Part of a small language model's weights.
Architecture: LayerNorm before each block, rotary positions, no biases in attention or MLP, attention and MLP in parallel.
Training: a variant of Muon for these matrices, 108M tokens, 13135 steps.
MLP neurons of a small language model. Each row is named by its layer, matrix (down: output weights) and neuron, and shows model dimensions 80-175. Each number is 500 + 40 x the weight over its row's rms, rounded and kept within 0 to 999. Numbers have three digits each.
After each neuron's rows, "fires before" lists the tokens most often just after its 100 highest values on Wikipedia text that the model never trained on.

L5.down257:515512480520464471482455482469472580541492495460502473484510469551522542449521485443477510485467510492515486605487534497554543532503565569560490526455505527418439463556517480496561544556485532577458512523488486408494505449512526527443442445502455533384509473481494513511536454468529584451
fires before: " ", "am", "i", " to"

L6.down653:465485500504450427511531510641520533502450456542524521446522552596539494566557578448472473461444551504477465464472560465545464540530529510535462522510525495536545552434521554484469468466473481546570487473500589467494500426499491488492539488482506522556495515437525519489450480493512497472
fires before: "ates", "0", "ition", "ra", "s", "ric"

L6.down694:518514529522565535462527444569528564489415505562496455547442525536536450428535499519473465483464501456488468475555475511459482431476506548464384443494583548500536473477528481546515447424544484540561541503437492473538549529496509493509519518436511508523448474483465471444516437515483499490
fires before: "ra", "k", "en", "om", "es"

L5.down451:500513496518549482445501566488420539522518523501530521425545495441495446501575483471508433521482532522554520509492477495522525516506526536514426583523571480521426456474407526494458460520447510513527512508459579529468510547472445478489497434470569515496491577490500552552513507544459474486
fires before: ":", "pe", "v", "and"

L5.down445:521524419455446449481529451537489536462512464476553475462557490538494476489547515580501496549560485543565449482440560481511519503493456504564550516443483471582497477455561530528495517529530493561466507585504541503464469449532528484475515480487492427468458403573448476492521576519528507584
fires before: "ia", "ian", "em", "as", "in", "ess"

L5.down305:552504516527496521518452396478538432440563530541548536574472555441524508466605483506501484507457509446527540543494508513470505537539530543576493487484463510552528482436535517559514473477499497536535433536476519544440456528524451507507493535532495473508459500439470458489522541543557487541
fires before: "n", "m", "ill", "e", "ind", "i"

L6.down628:522481481482561460552538527497459443466535455467447469514420512538509553493509459497435402489493462511533543441528548578554538524480477476526515519481519502439471460477514499420546507488446409463470496422572534494524506476523528515511413504547538458526620529531583533519519470471462542485
fires before: "ip", "ason", "ch", "le", "ct", "ation"

L5.down211:495528542485537482523499519505537531474489540405508498529520512484480418478519541540562490478547484514511463538545537521527517441481513493509524456548473522464494499456384492516436514455484471496567438525542481534521495485463459447477580473478514445570513529438499554560518486432489450514
fires before: "own", "ow", "ong", "ack", "u"